config.yaml
n_layer: 10
d_model: 256
n_head: 4
n_kv_head: 2
head_dim: 128
d_mlp: 704
vocab_size: 1024
activation: "swiglu"
norm: "rmsnorm"
norm_place: "pre"
norm_eps: 1e-05
positions: "rope"
rope_base: 10000.0
rope_fraction: 1.0
qk_norm: false
attn_scale: 0.0884
bias: "all"
tie_embeddings: false
parallel_block: false
init: "uniform"
init_std_qkv: 0.059
init_std_o: 0.00933
init_std_up: 0.059
init_std_down: 0.00796
init_out_by_depth: true
optimizer: "adamw"
lr: 0.00213
lr_mult_qkv: 0.7
beta1: 0.9
beta2: 0.95
lr_head: 0.0117
grad_clip: 0.5
warmup_steps: 319
schedule: "wsd"
decay_fraction: 0.709
decay_shape: "cos"
final_lr_fraction: 0.1
batch_tokens: 131072
seq_len: 512
doc_mask: true
train_tokens: 521600000
steps: 3980
dataset: "wikipedia_en"
MLP neurons of a small language model. Each row is named by its layer, matrix (gate and up: input weights) and neuron, and shows model dimensions 96-223. Each number is 128 + 24 x the weight over its row's rms, rounded and kept within 0 to 255. Numbers have three digits each. A neuron's up and down rows have the sign that makes its largest values positive.
After each neuron's rows, "fires after" lists the tokens most often just before its 100 highest values on Wikipedia text that the model never trained on.

L3.gate230:128121139140102108120128149112110117181132121157145140155205133106133107105124146106125131116103089146119143143157113148152174123159172142129109153154153092114142116187146133115094116137095097109157091138145115112124089140120139119150151116140103133155120126097106140118150114180141130174118123136157136091160097158052138113118145112113078110153083157138127133146123121130146148157156
L3.up230:107136143085122119100135086130090134169122158106127130109099124158123165114093125086089120181147135112124094131082155082130135063146145120134147110116146121133142101134143133114134091132125107124158131134154167076108112159141170129172150113147165110122083157159127168138167150138124129140167149153143166119129149126114118124147144096135156073119101159125141137138125106096128115138131
fires after: "r", "l", " J", " Cl", "c", "en"

L3.gate464:139124146109104115137123106136110138098123105109137130144116138118119137135133116126131171084139081099150133092133135156100153120159160122148157109132120107123167145110095116124089121150147152166118127115139128082110130101109159102119161089111114116142128136162103141124076167117144114122123126115122146089171084116124160105165127142140125113136111183133177118139098151119144129118089
L3.up464:115142163122104156092132165158127133134161141143121129133075112170121110131145101127088114139124089100117087116137169134127106118135109180123154085123135111134133169151139154115108114117117117108113114095094114141129112148139142136151130139146136128173134097106128115134182157158150137148112125100149091143131117136176119141084107158130122126097145144144093177104111104132102113134115
fires after: " M", "-", " S", " G", " T", " "

L2.gate120:133155136129116126088112120115129165100081144139152080141140112131121159101105112111162165119127132105176077155139156115096104123148148120122108114099089092098128121101094172109103113132151112155156100088104145128123157116121118147107127068157078107140160176142140115104145098118088132152135131122149162097165136134140128077111151103123127151116104133140138155122137133165125119135078
L2.up120:123159155193116096151108104134140117144157174142187115104097099154139084109162123107077145115146179121132129153132159134102157149201123130109093128123149112114112138122120158123122104098146113138129105154087135154167100152120148087144137136132106121152094144106114158137149064094139117144160101096148140095138129083129109106118129122097114152105095106156145075125119140141107134116126
fires after: " s", " ", " S", " in", " l"

L3.gate70:103114167173163154108082159151100113093151135130147118154159122109151111148121097102121136131133112135144165129127128127107154095145113108149094105145111114161141137159095170084145118118145157130116064104128116052131117158142115142128160118147112144116139113146150111113114158139100137139127136067083056119129130139141143128093133127130139140103110093095141150137081119103071129124180
L3.up70:120113121155089094110094124103135175113152129143165157137170136116171129143147142121097084096114125131112132118131118132099101139122112155106140086144149074213164163136096131121140125107150121142135126153123149148122157109100141101141124135140149110124159160131139135145127100143167155100133119113091178147106164167125136095174130151098080148178103133137132158105161065101119137163136
fires after: " g", " C", "g", "ro", " c", " D"

L6.gate568:145130202126106142131106162130145108141122130109121137122123129077128112107080159164138133112133130116139105175120124153146096106123078078122143163094127149123110133144136134118114146162139111140111145158074138140123160136124111126092135172172166143143121145111142135167109132121133149143106144122116174136074127107138125075132141130122090069102147150126114131143123195094122099150134
L6.up568:152105093106098164157098121127139118084153136076119139126116119145144122147135160129092152141142145133135131100082148147134163152126110129119117096098136138136147104110144136091157089116118090116123090106149135105134121135154089093135084136082143143103146114122186078129126120149144137076136136111146169130124151130138091126179118189096176081139088177100146158131120107129116141090103
fires after: "est", " St", " t", " h", " T", " st"

L2.gate334:148087129166162165165152158091116130133093126133155092122149133153082121130149128176114179119124126128149119117147114123162118181129122152106119130143071105125136135135112148092093122103129133116105109131141131117071107139151105135162159132165116146115121140147124144149121144145106114149144110096102093098148129159065136124152119114119129129195148117132081100055150109115114130102175
L2.up334:144096135085110119119136112109150110150107176120115077134172070145117129138104098166107170129143095143140175102143093142165108104147149129121141118139110127139132097135171079115093160108133135121112140160131098125145094143108110139094164154126155176182099109104119135144107152181136131130085141122125120119116110138149090112134145132120123102169184139077110122097090079110128131096139
fires after: "v", "l", "z", "t", "O", "-"

L2.gate356:087130189147166152117087122129125142135122173101124073164152144117110158143123130118131123110133178129096139146109130105107137068096096085145147160165159100118110110133123161136108099161139129085119095105114110108113118131104131125141161091112175179157118144093125135148103135151158107164165133137115141150090149118113144138103136134084097119153116145117129129099161158083137154117144
L2.up356:107149143153102138140135109120075161109122120089111140119141143132179134105117143137144096119128096113139129100068116076117129110139129134184108140147146133160157124202095115133135131153111125139139118146132124084116138145127146104141102124102159132111126139111103119123137193133111148121129132125120136114095127108167108112132124108139120138123165130115159118132121145115150130130120
fires after: "4", "c", "iv", "v", "r"

L2.gate489:159110078139106113170102156138119139149148147114122129108134144136127137096097158114090103128153110165090134093140166142149167103088109124157116124126119156131140134136089100141060126105126119150168124117101110150103162147121116160128134107118193108127132127142147123138148127139122130092129122108123154157133135148104132137118092107168169110186129122112116084125135125122060168127099
L2.up489:141110112108129101114120117103131166102087115119135095137147144160095126146122129139078174157121113150072179109158136108124168129124100110116127144133132127108150111192180138103111122119159133149140134134171126110170117110154112106114147125161122158153141146131126143128155137129138132139090106175101104140113110123133101087162141120112127120130163128152143114090169089172117089102138
fires after: "it", "l", "ased", "qu", "t"

L6.gate523:168111121093130146131134167130150135131141132136175118089108146127074129173097136111121131125095100115169093119073164175119129157094160141119142139152099138122111110137139096139112186138106116124140102152120131082129132138144106119133100174104174136114091146125127117106108152130161146137122161120109105138132128106125138105101088130111129122163163106156097100155126129113141127095089
L6.up523:133153114090131113076146112159163137127102112123139171157103128093132139149149163156140111147163124186107127134162120154115135114134116136137150202147102130116122131113084154141157159144107091161161146135167158122117139125155128135139123143176119134154104175141107128084118109139147113112170110105130153112091135152133149113143122161097136179113134173147127120115109120119099153132128
fires after: " T", " t", "al", "os", "t"

L6.gate389:124095106129125175123150099144104129114096117132128126094094119138070168123102141123101163103133126122140121141123132127123112068116150140109108183131123120104115101108102128105141114120139088138144153136070135109123153152164130128119156140159165147113141135113149121119103126101127128166071139150124123099139124140142117079132143107104062113108124119128161153153088160113143112136151
L6.up389:131106103101146124100156170122122097096173067137116099131086124171100132152156148108098157119163132170138118151130161198119119143144159126123080156145149155159120164114125122161096114121100164184109128109111150126134119133094120143105131102124131108174111143098137149104138119170102096086113106107109148138149164161130106158139163096150157151147111113122122144123124042100136138116152
fires after: " t", " T", "a", " B"